Weights of a small transformer language model.
Size: 11 layers, width 768, 6 heads of 128 (2 for keys and values), MLP 3072 SwiGLU, vocabulary 22571.
Architecture: rotary positions, no biases in attention or MLP, tied embeddings.
MLP neurons of a small language model. Each row is named by its layer, matrix (gate and up: input weights) and neuron, and shows model dimensions 352-447. Each number is 500 + 25 x the weight over its row's rms, rounded and kept within 0 to 999. Numbers have three digits each. A neuron's up and down rows have the sign that makes its largest values positive.
A block is one neuron, or neurons of one layer that tend to fire together. After each block is what it responds to, as a language model described it from the Wikipedia text at the highest values.

L3.gate180:500528490501541475502471527495529502539509516516538520487482502504507510486503551509471504498516516502422458495518457462468498490530467531491524487505488516528485489522508494508486462527492510552487521503498479503488500528483512533488509472509465503513524512487554514533530513499534502504
L3.up180:512514474489503553475509542463520491518505504524496530487528496488508492508497521475489540536485475536472453460520482485541525459515510493553505485506494499527529520542497482481480499487521466546437535466514513521518476492468491529484487478486498503515545534531501469503530488467502458547
L3.gate460:464489489469474513518465528530520492532535521473506523458517483525546513552555488529492471536517522512478447508485463505457524496510494495510516494499466462538513487535566463488468472555463522523522517510489512472500521440461514487524485510523471508462482447449509493496525498540486473533
L3.up460:503479493473517473492476493472457519554532531573512549479521515531514465539565519507463534525510465469477524505512494505490487498542509507528486509510495476497496504527536544493470497492499501514512486509547509535503510489467488499474476501496457487512490489495477464508490468502470528485
L3.gate938:529512492448466488480534501498494519557527504527480500511503457527465489502509470468453518517507474483486496512494459463499505529500498505553488529497492463486477535482496479545491480502489521520503444516486527503502502493465502521484465487516455485503498492507522481481524493535495457511
L3.up938:471528517482515535518512511484559524495547529529499514520505476482518492519547521514493522522505452510528494517521514467495480489524502529513490517504448458487513499511518525504508446510505532523475479481534536524502506505462498505489482527533447492481445497469489477490492510509504517492
L3.gate3020:530486536498474484478499478518475487488492515526491518467502550554489493492478464525468463447538480440532482502530495468515514431492494469459480462520441494523478503489475455492522526484470492506474522479540506529485472527486502553476485515475516493514494512497474501477522460535497463478
L3.up3020:537490545510549515502491509543489519484492489484472511521531513507520476517498501522500537478516527521479501515562468501533522503484492500492535493499495526501487514501514550531488525497500538509505520523532472497476509521504557504502515511512465483490507474506508514450504514458493509499
Responds to: Forms of "be" (was, is, were, be) right after a sentence's subject, often starting a passive, e.g. "a DVD was released", "Chance and Carter were drafted"; occasionally also, later, subsequently in that same slot.

L5.gate78:500497486507482471508491527497471508514502479454503455554501472521505480487522488485438529485532471537473525481521500475505505511467486473570533541496484524524468503532527482512473490513480461487529477491513550485482506506530492503482490543488500522521489501478536482506513465520461525506
L5.up78:484529494498514496453459523541479507509515502488533478587492476473462503486514532469418519522523513453506526463453489524520459524473479474524516484523531490504557495444488495505477496506521487427486500485500480525488510534529486501472487494495498477450504474516480463485481476492467487492
L5.gate255:547494499540508448509490527454516539508452482478498501491496503548509533491464569493579498520503532498540473514502497504556476460467496495488516508525455498470513514508437514510461517487506504497474490455487507521528518491481454511493554492489464472452476489457500522510490552474488476492
L5.up255:506502519496481468538488514471499503515458486488467544496469445514501506511513545473467466520495516465490529538487506502529467498530493499483493508514510506502493512526493499447479499480489472496491503431519564554483504510492530464501477512537529504475479517496488463482495542498501525532
L5.gate257:485486478510534497459527497476484478478477513463509535517515455533471481508470531530504498536496534518487497536539501511509489514481464490505484473468504511517451512496499536514521418494481475500474499465504534528482470511522472498468493498583489462516508469532492512504450471508459484502
L5.up257:522506444460465491469496510468508518498487548503495524489495501493493470465539509559505503479516478467487502510510508502498498503470506501514512520535494564511458471521491474540484457479467483488478485504495479517485508505485439480507513504511524473552483475518513519503446502483511507528
L5.gate340:467481511457494500490522508514512448462462493491494510495469555468472496486532476498474520498476481459497484513471483531517515501519524493508498505537513503521487527479545511475524498510475428498493468490477500495506527483531470488490496511503540478508510473498523521500464489505457530510
L5.up340:535489514508476509483515502491459481451449504509536504503467507506496535460542491528461507522491542476518497468479500542524464498520519507503490529523508475538482460490514536487501527488489498538551487483483484529494484505485466502493486524499515495492494457461526537499506477476476524481
L5.gate614:554474507515496505504477483492512519534469506477535525496487486517486469464464500480533476491532522497526502501526508495505513460521454523481435527530476536480463463542501495484500463506482505437481473495458493521496508472454529481524492472546450543495508475529514527504479488484522494514
L5.up614:524472531505479495521469551484500475471484479556512556518498500481491542478425509490505512489476558539455499496527500468477486501545526476474462520514496485536503556451483517495512488505521505474501489534468494526521501498487518491485487503501491482489511461517504500528523510510489473521
L5.gate770:480474481494494508538494525446537499517493519490470468490499518483508528505466489443505503488507496456454523511500465477508530475509490512481522483535512497510483453495464519512512541490511512507425506485480509499470490520546512521513505480544510495501471509485509465503477550522514481508
L5.up770:483501504506483488517461541445506530495477516512509489513456476549477468530491473525487502427486484512475489489489526511486511446502497500447478451544479577523565482500473495511502515506505541520484498507473505517517452510479548495494462536506481494494492482492519490449555500513511489438
L5.gate1063:531488556465513490537514522515494540487524473531494510489510482510514516476513508514498478511505519486488434499483520456485505486506458526488509508510436499500505506539512502510441500495478505487490485512501495549494484526495486491498508493489469487524513502491527508473499514528505524500
L5.up1063:488506512534475479533511498483506527537488471471518507488519464446507460469506501514472495498518496528503546487487511488477515468505540466484541506487482519522490462524488510494449485510549509547463483502494492480513501519503488515467462495496480432477506524495480490514512500480536502486
L5.gate1356:505528517520502495493474517509515483503505515459458529500473515496491482474494524493551467480537506479527531518466495459497445479527517518550487520493483470466517521494534539478511495494464529505500499476444486524515509548483523487512512510512462481467545497529478523539492480498485482527
L5.up1356:465532484515533493457472507496505482500475559518482554496472490517484491521517547442495486476508502523495514469513507516449469496471493491514498506479485466466448442453517496501503452554419516490497500499480499466469495496522537536538459501494488493515518509502445493492490530493507485519
L5.gate1740:508479520503507485504470499508486522515491475505473518542513496502504505485535520495476482525489516516482499535488497514477498537463551526493509507485507488506493524481516496520484465513505464467515491529468527480535476558496466552526519512497496471475479499465526525501484529466505519492
L5.up1740:487484464467458482505541495531454536508511444480474542487481477488505517504541522471445480474522541537491475542460487507493473504503499534484457476504497443508522567481504480489444533459482495476498464504534556504518497496502516509505508497495510461490503494447494490498526489505514480468
L5.gate1836:486518509466519463499490467477510477517500511492502483490495504505470554520513458531479486544498484536502519516485477524466458492496514491493495514519489459493491533482521501447527463504497487560563430533453500544484536491536524551513468457499520474473503507488528527534521513485476515484
L5.up1836:463501456505497491538472508477521503509521542483491485528462485529525479499452511505495476489483467527491491487522490486484449484533500488540536457527503513523550490469527493516458484485555514496502520474476513454537475492479474514512511499491462561466514527492451468494503535495468480509
L5.gate1848:489443507503485518505530524489489500502525495498519517506492498516453488471506513463487477516521499534472493521521444507552515491543499520500442518478487535528509474515527530521530465489491520599494507498528465491546505478495462448487528470516514527465451511511505520499530478499469484506
L5.up1848:476492496487460507494499562517488517513475487488482489520481479488464478477469515456461503525522496539485513526499469493510507512466479493522525465498506520516487498505541485505540494462504498563460508522538530513507498475477451481488533449500494486438429511526470471491517497506501516507
L5.gate2091:497515470483513497470529469475492540552512480480481536533521452465461517503504484484507522543485512508473479478533463490493505484479496480528489527538515483556513432559481497487512467493505502501489464566489509521532507525527470528531504525475505519476531475557529465499536502473483477519
L5.up2091:510506557543504488492465469527479529470465495490512526498472481513454497522455486520519517534507507492537508471490453517536500488479485504509480537438490507491511524485472445479500533500499491505525498508491512506478458522462558496515537514529517528504511459485504534516473469514492483501
L5.gate2101:512489484501493490471509516515497507503480509453489486493488503508479474525501532498464496474490510486517497513502525482478487468508484487502500506457565489498435497505475498559496496493509443536519487514466508540482472476487447522481520523502490500512497485447442496522511493464496500490
L5.up2101:471538483463480471522514508528539495505487432510509502512524477491521479501469491494530515508499514522492490502475500483480536531458524506496493501492501469521488485509485483473445493512491532488502519521479522508494496512468470508469506515493512517539494510533499498477460515484498523563
L5.gate2237:491536501474494508437532491544583484480498490514473498485487480471525510440493541493528506530570455482512489490452481518504500520502514502494479506478502537516526477497515500481521505526493500516514517480527470498517500513521498539510486522497475504533514524530487464515486478436518494544
L5.up2237:497499529502502525496503512493486446460504471466474489500452523515457491537488518507547466552512466499510516481492506477495512516519497510537504505506494509516503501485486467489495523507471503485495523486491502479494514526464528526504491523480431500479512527509531466564552464458490506458
L5.gate2315:473517488502540537518515477477497495481508540431519521513564500533476453429477554516514479502530503494490527479451491486495511489530492475521468497491505483514488574490519476495508451529489466558480506494521506461484526484531464550500520543490495474502545493546479488480544565516511489456
L5.up2315:444537497488504524491548478517484504483511497501466483520497495543492432493517527466485461547510498525493473539487497531483525495493557483487462490474496521511516517496517515483533455505530497509429480474482446535526483475488520494472532539489489463489508490510511510501537505524502505509
L5.gate2556:508530493544494479493528523493466528518467463490441536477496464507477496490510519524536527515545512514487511523532493488494533530471462510502494483510511499520529487478514504484506482476512486507454498495475479495526477529497512508478465472524489492504506510494493464503486519480479485491
L5.up2556:496539491486505513466464456510487549497470442527507544529539529462462547515490515509499485476524522481486508519492506483494496530477481480493454508517509507524548518494486519482518491485507514528502513483490510482556487541529514510510487476505450465494485513501504473439514455475489438484
Responds to: The final digit or the word million that closes a large number, as in 1.28 million viewers, 56,088 copies, vote totals in tables; sometimes of after a percentage.

L4.gate2739:495503474503507477495496535536503482488502537495494504454483489469488499470469486481540482488458490491439545488495426486551536529457507493547457541517483489506520521491492469484529515545495568525491465452493511526504512471486487493479490523518504498483487500484503475469511521487489536476
L4.up2739:502496502508491508514505492501533487479481528499490503478442556472492538505500492503532508501458491503486488464508491488518466518469514538564507534491489487490507531506524502474485490517502535507483454463506509519532536461523435487445493497513514508512496571476504528431500499502481538490
Responds to: Final or inner digits of multi-digit numbers and the following pipe separators in Wikipedia tables of statistics and election results, e.g. 3,91|1, 19|8|5.

L3.gate239:496473506480489475541504517475507504476505510477505540511513525506513468516487530487509488471467480504508476514500513513455538490487490484482494514503561530495489529514511511511500458495480473520517474501510468489482504536523491471550508561502481502463530507481515492509480448499501543479
L3.up239:506543479476492503533512537481498497484410542460527506525475476515521480501496527524510486514463485485493492523453504477453504507526479489489505502523526510519506464489499524505490527518504516507502462503504467505486484534538482507498464538481498465485471476505517546466516494490538530484
L3.gate541:508549535499497562488533505484516534507510473503505508527490545596506514529465480498465522489483515469530479533491527492488509503529550526481481547495515488545499505516460479492491497444472440495488530516515523521486512505489543530500498539478543528511489497483468476515511503483475536507
L3.up541:481488494507483579557504522501486554522501492509496456516522513533502450506470523521517489519507527510506471516477494499533453474451528523527529535491521485505524531497511495489483488498464475491509466490472483475544534506554512521509465515455503478511485489545447494505534519540462551469
L3.gate1135:498531510497498460520504494508501509469511490538508507497476490482459483486496523523522515525517527480516540492520488483478465452513466489489497499472486487467496490488497514512547454487492525467477494565464452524502487532506520519512473541511501524500541469498550492479499429514543505445
L3.up1135:533469499525480498523483535519543466454511482539502499461476530558436472511538523492537514454449526517509486490501506499507506495493517487463494523521505503477537499496524456486507424478526523478519501463594506482504508533547498486520482496485484488484525510501504499478516477444519467472
L3.gate2409:494530492498464548472561475445517510518487509493433480496481478486496467498503525553549495479490461470478540527500514531506522455466491496483498509459514510514488465525456507471527530494511478494527516473487460503509504491521491528474501546488486485464497498497521510464527471522512490479
L3.up2409:483494475525519506512530515506495445447504504491474528489535467478474536506457508474475507475525513506524485484559474500555511526448465489496514483521507481527463521512453488525477519472468519510546495509482468531505485484498514508537519472469462492516507496518510462523522513515512538515
Responds to: Digits in the middle of multi-digit numbers, mostly zeros after a thousands comma (400,000, 65,000, 9:00), plus occasional mid-word letters in names (Fronzak, Baszler).

L5.gate502:522534494504473486465485496473462507481472481481484498499511515530507516557487456484524515527500496485538507542513480496491477504483492462513513537482497523482500498517498471522498497476499477522498524496507521512499453487446523494530500457505537519526517531519452499474525478470492533531
L5.up502:473515521491497521490490491471501540554542515499521485531509491567461536487451480516550528489476545447478513554488475554505512516501497501484498509471539529502464539482441484527547524493493493497480499510484497485514459465497519494525502497502481490476497484512483490518522505521510519524
L5.gate519:509512486499511467476460556528501488484552541520490478501513563497483498526520521555475514514515514519510487487465510537495519489448516538470520515503490515491519497481529466486458515488498450483494491539552514496503501512525482504496483429489456492509502533512523536501473485522493516496
L5.up519:497529519512459496472484507490573497517490558468508535491486518506474482522514531485502489457524530446457485501490499485508467515538506486464491499518513515553488493480532492533508490559509475457483474495447531470544484502502451491508556480510498486491503518492531506499487490505557545536
L5.gate609:474480563455494492515489494478490483496485453472486536487522466467523490476455521522472489514485509496540502487523480514491519501495485452526506490483483529451515472517501467507490502482494515502486502492515494510463498517506482540473476520535522506466465542471499533521523491490485514463
L5.up609:489514489466522539494513521506491489528520475498507483488516502470481476516482511478460508481488480490498504498529493481478512503484499540538518478499511508486479511512479460503493489523481509520477472521526514458503459495538483495444465537503474528526509522531465501514492506499515544482
L5.gate716:499485480440522451497447477483501515519517509479504515501525510464508448454423508520487504472481476567474481534485529495503443485507465470548482471511495527504499513496526520522539492517497513541502465547504477521494453508500536536498479515499479488509525473529500531498504512531513492521
L5.up716:489515497499522503517489483506523501547516488542505527467524473483463439415556510478506513494497514474535535504476523517495513512566520498535487492510508524499521476463514508540502456484455528487545476499491492502475436483509501500494457504489499497492556530498518519470500473551520512504
L5.gate899:510496460496451542531468512446524499449487505541532506474511480487475515484541531490454529505467532520537483522479554493508529509482485471510530532557489491504486457456512447520511517507525467482498488486427483459515501542456551517505475535469483496520494498507467494469537494475482468456
L5.up899:486479462538454532522456518437515504491494470526503510499489506515516512464526495502488510484513509511576521494528541547450518541493489517474462501477465492524500525450490495525488527511514477490544500498504539483490485501455515488451447479502456519498508477499508513513489473488501514488
L5.gate1099:510502511500488469489500502536467454496470488533532488440488513485513522470467507503495477511453537450510466535473520566433434494494499509532517522506501483509532488485524519520532488508543455524519527479432517554531516535511471481503507462519497502538503525484527516514495501498533470444
L5.up1099:500537499482482497475539496507480519503512495511508463485460509514530452461497482520497447488522499493514495553483505545466494508435494528473517514536487493500470524456529494532518552548538488495539515473485511549484519498454529471499474502462501493498487478485518502515490517517549487523
L5.gate1140:497517458499509462483502459529458550467538491483479506539507525485491577495508524534489471504521532500491458541518512516476488519482507484490473498482502466506500535438523509533513520504480516484491483479538504524515490500528474521489443531501472520466508444526473517491477502478498493478
L5.up1140:500538448503521498554512481519480528488512498489504539484489500472559474531484493472475515457480523483514505490501492503544533477484529516505482494512523511497583492490494484495496508532549497508473486529500505498479501514465500531523540472509516539526503488543471505501491498508481487478
L5.gate1196:407512513505504481534506480457523528516552480482464509476544530501535519512465520482515530458509487536530494517471497474494491462487507479471490513491505477530498539474506474576480535546487511520506456491477500533548494492507467494501490507543500510474498470554522524486508530488506519471
L5.up1196:509506507526467486481496515501498544497487501513480521498537499513519543515511525498533474499486520430531532490507527508501516485504504477498500501470490483486490479444493513474511505532477551517478499518475531537505543509488465503465539488444514526523446511500534475495567472485465484459
L5.gate1420:546444511501453529536505509510555487503493471484479517499512482513475513468545531468467497537504462471520501528491497504508530486530512519507498481504497490486481504480483493460485477508462480488495526503472507487497465443478463460505543520554506513499479488521475533467468496529528526513
L5.up1420:462469503529476510519469447493436542500514499505517516503526499505488483504545534464541450530498494450497469446476493426481542481555519470504474510485559523521497481460508530495522465487516524509469501490497518510511525463530492507514504462489485543526492492514485560504496516499521518535
L5.gate1453:528471503474479483471533517454505493511465496495515506495496533502564506497478487519512497525509510504501508471508512469498457528521468447513477495446547510491498519519500503484539517495505514509435504469501488493520537538507510529541481448495523518498523494524572519531529497487476521471
L5.up1453:535486527449442490530507504472537487527451459537479479495522483486475527508529482520490525499493536458457481512479513497499501502493512486485478485474563533490473484426529479517509492543478446517501527462501518510510482469493497514492504546485480500515542483474514479536534538524512494504
L5.gate1470:482531495515476545534492490529511504517505469508442473516467506467507493505497489433533514483495501490497540526482443449526494483439521528496521506511495471484490499465532462457479468508501500515472500494519530550537476513530506481523501511492477530494518498517515482504529487460500461481
L5.up1470:474526487499488555490491517483502491518465468517502509465502485495516541515538514479504482492549494480515493500498482506476445547465494524535497481484525487480453470509527550447472521475442489512476519522498534523500509527498531480484480444457512471494485498524534507523524486496523474456
L5.gate1474:520523498503522484511511488508509523532495530495489512480499524501511470458526523533530537495525473474476512495498498525483484483515485511561523503497468503484473547462528494482496475513498483488467493503471511492491484505481509503514498505473470436476518504490547535547546511505535479502
L5.up1474:503504496499518471540438519483508514494539494482530550500445518526485522527496517476495506507505451502510508463547502494520499478507501524514526475472476533480469513499474527525554463538531492480483531509510482487516495523519497532536489448483480471512441480520491546499501515535519491467
L5.gate1540:492494440522485522492451472450476499491509499499504480506502518499517493540485516486517488532528486440473516480493542465498496480512476444524501470484489523510483498530521478522493492526477503512513464536490486529508527462530502517496529484541443480543517477495513501476538531518468493526
L5.up1540:488478471519479522515496525468480503496515475509509477537482485491474533507478502489561542483501480520498513511505463509498454498501520448510533495494510545511489505464512512512520461508505468513504510503527492473494492487471542533523510502496482489495463504495516509493488534552518533545
L5.gate1822:533520483519464489553470480470522487479471528468496514501511515506512485512476517515496518489466495518476494509526511474531475493520483455421443529506522495501484518509517513503452484484494532474488516489487464537537495499457496465532475502555458475517484496499534546491552507494484472471
L5.up1822:507446476540466480510477446506531490510453554536498519494491543514528432496489506479488492512459509464521499505488495487467492482506467473462460492537491506492475490534513570523483477493482480487535510517470469506486472488478501499538483474472507508505553508470518543471489523436461543537
L5.gate1833:487523443537513495552482483537501492506529460451488510489491497506472536477480518454466490491519467494501516499478527461520540449463503487505474513515540478485484508509498484530547518519513518496519416448488522484473489510525519496476472492512484519519503500536501490523460523510507501521
L5.up1833:525517442512498476465419513494474495530524447491510507501509463511518519559514511480498530493504527500490479496516543491498525483496518473539492506493498538522519499465545472543511515471500478476446513497511464505498520453490502531526480484508522548529478481522446538507469519506467501480
L5.gate2073:458473467531455520570502495520533498473465527472500523483482495515567468490474498505490470538497465499513491444455543502475465506493535525490500529532479468522482502496508483473479472521514499476515490528499460511502495494482564508513488453493511501516513539493506497450536509532544477478
L5.up2073:473527542480502509497491481481517523492492480477480475520519521487467481479461513490534498468508543495514447499463475457492471489505459477514450532471493473544500515489548502479525518501467454491520563493508504494519490515472510481517529512543511525500476505479510467513521454485483519483
Responds to: Digits within price or fee figures right after a currency sign, e.g. £1.1 million, $1,000, $250; weaker on other numeric quantities such as 186 days.

L4.gate282:515464512512479528477480491458517468540538523473450535548481540534549463572478510508471521510496513537506495497562495477508464491513461537551525494528512524533489524516480534541512457536532508466452514492474501525533506506533502511486504510506500482503471489565532506498521497471458441532
L4.up282:480505487503488502484511513484516525473528524489481538494525481519533453507494538466484512527465486502502466460479499503526491443510471520499502498534539466500531497450518541484451474473517514487484530470471499505527490519506464471495515502563501507480531502516517544454480464485501454503
Responds to: Forms of be (was, been, be, is, being) right after the subject or an auxiliary, just before a passive participle or predicate, e.g. has been found, was released, continues to be.

L4.gate1914:466471495495491453522499484517477482460528498491508474517506501488491511494483490524453500505492519535502479488506477499444455502482474494507487497524523493499523525499502512484496473517528490510466458500550492503501463479512462498470481505523507495489534449459501558504468485523475551495
L4.up1914:488460506492507464487514495526494520500495502496481510519504519513474516472509516540496483470482493518521468498496511514474463506504466503502465482507489531478540538517528476490505464507517483499499477534528521504469490467501501447437480528525503468461517466516514516487520473493452511492
Responds to: Later digits inside prices and amounts, such as the 1 in £1.1 million or the 5 in $250; also head nouns that end an object or quantity phrase, such as scholarships, people, hours.

L5.gate135:519507478511517484531559504497495504478518459474505527498485505505510510485501501473510525480496507506494469495471502528503522471526497492485503531520479522478480477478513486502470486507542467536474497511498469486495497511484495511513560478509484498509499510483454501475498518437523498480
L5.up135:566495486502519467508505493475505470539522531509526506496497506466504508502507454528541535528465502486524515490519485505503484537485503488529536478517485490506500491504469489483457490499488534526458500526521493529515464517522502495528506490482499479536524510537477494516551532531468537478
L5.gate451:496518487489505475450511464491454489478505549467548483508504508517491532470496532520483531533498511497508524480516479505476510483511483511469509531475460508485499466485521457526477499474532480470480532522495489508520474498511507488504517551500498483503505528488478504520446504510529516480
L5.up451:519493517490512526509506519507513539503471471477487443506503526515493524500485524462489559507518488518457460492488506475440502495480462509499478523522443492500499468495476525504506528494524471487483491446507466484468489505492468451450490466527470506495535567507497485505455513448485469512
L5.gate685:505477508491495510502498516503482496527484478464470505502489480543487472522527476452501482556567469525479499488516478485488475495517504519514462481507497476503448511516532526488444476473525495534512506511518493505494517391507466501514526520501471530484541484497484472483533499531492487474
L5.up685:482536521531495490521525535508508492535534451505483485464510478579480546465501466535465511524518482519458477486557487493461469486476537478488451508528486495505481494519535485500509477481493551472496492494535488469480508501517523570538509470499491492489480494506524430513509524448486493525
L5.gate686:526531521462504476483503508507501548495522561440549470520518548529519507526517559530515499500507490483435447505456504478497562488494477507554466529521497516514519490488502465500531509497503523481493519453515468493505542500499487513487514522504443522517482475524496508524532519512529467509
L5.up686:490536503490547529488516496455516490487454516487481488448494500495496481526479520561489521444507499487527495482487509482461467539482492523526517515462474467511522518489483479467479491531514452491536472504537503452534479470473500505504521491496525520509516467534500470515498532492491435493
L5.gate912:500537483504481534523540490479487495501493444520529468504515528536462496491503513464512480505552503526459479500458488494487487489543551533508515507537528471533508522503523508494484440491491513495469505510472539482512501493478504531488524514498498538487523494485476482511528495505509482548
L5.up912:508537548471467476515476521514521513550469508472503477478548499492496476447519503506514517518522450530510481502548481516542517529507512458507505527517479537485517503511487484497523491491478514488490497494502505492480482491519499467464502469469463495532483524540485477526542496505488476512
L5.gate1071:552484516471496486480494477500530481557506509492514484541505543503502505522517531504463523532528462508488482487521482505470500489481498490531483470504466502480484512506492530506493503509448516461494535458509479501541503478476518500512537525544516461550517520513499545518503503515509491465
L5.up1071:540462488471496504454494506497486440512523529516503505528505539491528478508519536509460531507565462464538470483486485538475511569520521478546500504504501502480502524508500547474517490528500498484471529478537518528519526503523460528501502509510465480530470533514494523461463494476503478510
L5.gate1402:480522509435471487513512487495476475532484517528449471551477468498514475485480508487510506509458571500485508455453494515497485505451510509531493521485498490539473560488503483480493505485473522498454479479490509508498494502523494535510527464544514514472571502488494492508484536470500500523
L5.up1402:530562486498491468563461471533511495509479535530530453531493562484511486508507522511477513477475497506527482467487485518525513465510500499515520509492484553510503513524512486507476512548502479539532495516500475516469515522478476509511522509547468497506498501464474509490486493499484482500
L5.gate1421:505458524491547518489507487494483482507530499476496471538462473511482517490499485465468493515519548512519469500508488495486511514526486493506549469515467518509498488440512522538494469490526551516489454523543491489475500498461495508498500524520445508472527518475534462476509466488497494516
L5.up1421:521492516509521523478513511523528508450527488505484481537532500494567488466512494534509473483534500440468501539485523534483494510505525488507537503500483514506485468525513501538555446508498518501500521490517469488505482558486484471505493516512498520491535493526514500478516518509488476508
L5.gate1431:478508508526505484485520524500510499546535492519519456484504512528498535458516501476435546569496524504480500441513501494500482527442526516509500528495485516482481490531496459471491499486506524496472486499508505477509515522493519504491485497512460481523480492461474505511526487477496495483
L5.up1431:449489510487455508524531500489491533479517508487522491504517565485497506546511476479501464524500507508461561454503509487473511468507472468514526457557490505513540525527497487545515505496524486458504511524513504479492530468487457490508535491502489490488452546504481495512470472505528552478
L5.gate1881:505535456516506513482517517516505495550478529522459496503506520470492484477538489492508487522489495466481519496509445500503515520505498537521478506519527475481476489482501489518465498464511512510470522495490483502463483492499502490456550466503469525512517496498524497476472500577506461515
L5.up1881:489557503525454514521551474548480511560452545485529527522510468484480492554496492513503523470478489490488504507518496469494541498510509477458487498514450538504503487485518482466451506471527495542485515499511503505489494479490561502481479527528470548495496492501471493515506534532552521513
L5.gate1967:481507549511509518510461530493517465483513507491469513495538486499554527503502513516485525483499525458515479466507518510533501499467519464510516527513507494529529470482520534523512468513447483490450510507513536537470469505452483519492498473512505458512509483474511449487532498453504549535
L5.up1967:508502522523491510529472547475536461540523516506521473468495501509508513501462520511486519490539496522505469506484442502484481544509544522541529502499460512510513514522499494539509460512448497503506520498470517521485471508502503567538473487519471522520527500537501485516497494520532496502
L5.gate1995:507511493484536504521526528508544548494461519494527511524508484498508449509511480511486501499454495502494445501479522513507515524469481520545517476501524488496540554505495507497506489466494496515476512521472502521509505491465482477498504489490462509497505463489517506488530534491508465480
L5.up1995:508490488500506503454457468489481477554544498471458502497511486543489465517544531497465483490507486507504500460518495521505486462471509492543545526503525479531470482475480501510508503476483511499490473473533585497496529522505485496482446495495441459507530570492464492448478462495485476499
L5.gate2201:540502483486484482497522473516500544437505487487484497465511528528482553528516533497497489499544465545502545502509533462500506512466529534502524496526502474476431495452470469488473508479576536499473499513500514423513496514482529476494509470524487486547454512470516500481498478510498447528
L5.up2201:522480484480522516450471514490515485553485497465489546522464469490516456501500493491444489529481513498491460478473480503528501537531492462529514508546495501526481526497507498538536530522459490489534494414535489524472533461544475531512469486564532476461511492494435510527490518497497495488
L5.gate2654:505522474470484472500476515529502512535467515494511505529484490534480503513483495536500521510489503493486528521517508518491487490506519467517490502524524534495521533500488487521502509463513506517496518492480533496501525493501489464477520527482471465460492519462507481524521478527480494487
L5.up2654:490468466479464496501460504572559526516496507458494478475524468492532490488487513516464514510531520528490487468527550499508502528489524477545485513533548509523464436515524519522547468493516523505528507501498535521494515503505440511466526455514459520518519524501509483505520498483504515450
L5.gate2826:542452511478525501481513541497450479521513509511524534518498504509512543547512511490500547490499483506481520462505511556517512485521508481498543535471492469498475495544484461499502475493458504509514517517517484511456474518508493527483523504446484498551458487505499512551511484531502478477
L5.up2826:499524536503568531500565540512486438506536468521506534510532522504511494526546516493499523502490516499470492494496514548518502518550530487502505541491491502506446466511470478463488497495469535507468488527477467554450523518489520504490503499514504468483461457488500505501548454501495492555
L5.gate3060:513519500466487511505469514510526545538576519505501545543522497495469492506558499472483544538498505485523441474505500541505507474456482520528496491549488531531533533508462519505507451434452527484480504490503506491461501496501517535462526455523495512508500460463504484472568517512472484487
L5.up3060:505511493470512507477492493483486504546522466492463491500523520500512483459529481513461500502517477500465513482452480492478526517460542499502507450564465492501472491487503529526498459487495510459501508488506520481490553478542485494508489511521498506487503527467512493492549511499494488522
Responds to: Forms of "be" (was, be, being, been, is) and adverbs like subsequently or finally that directly precede a passive past participle, e.g. was being developed, can be found.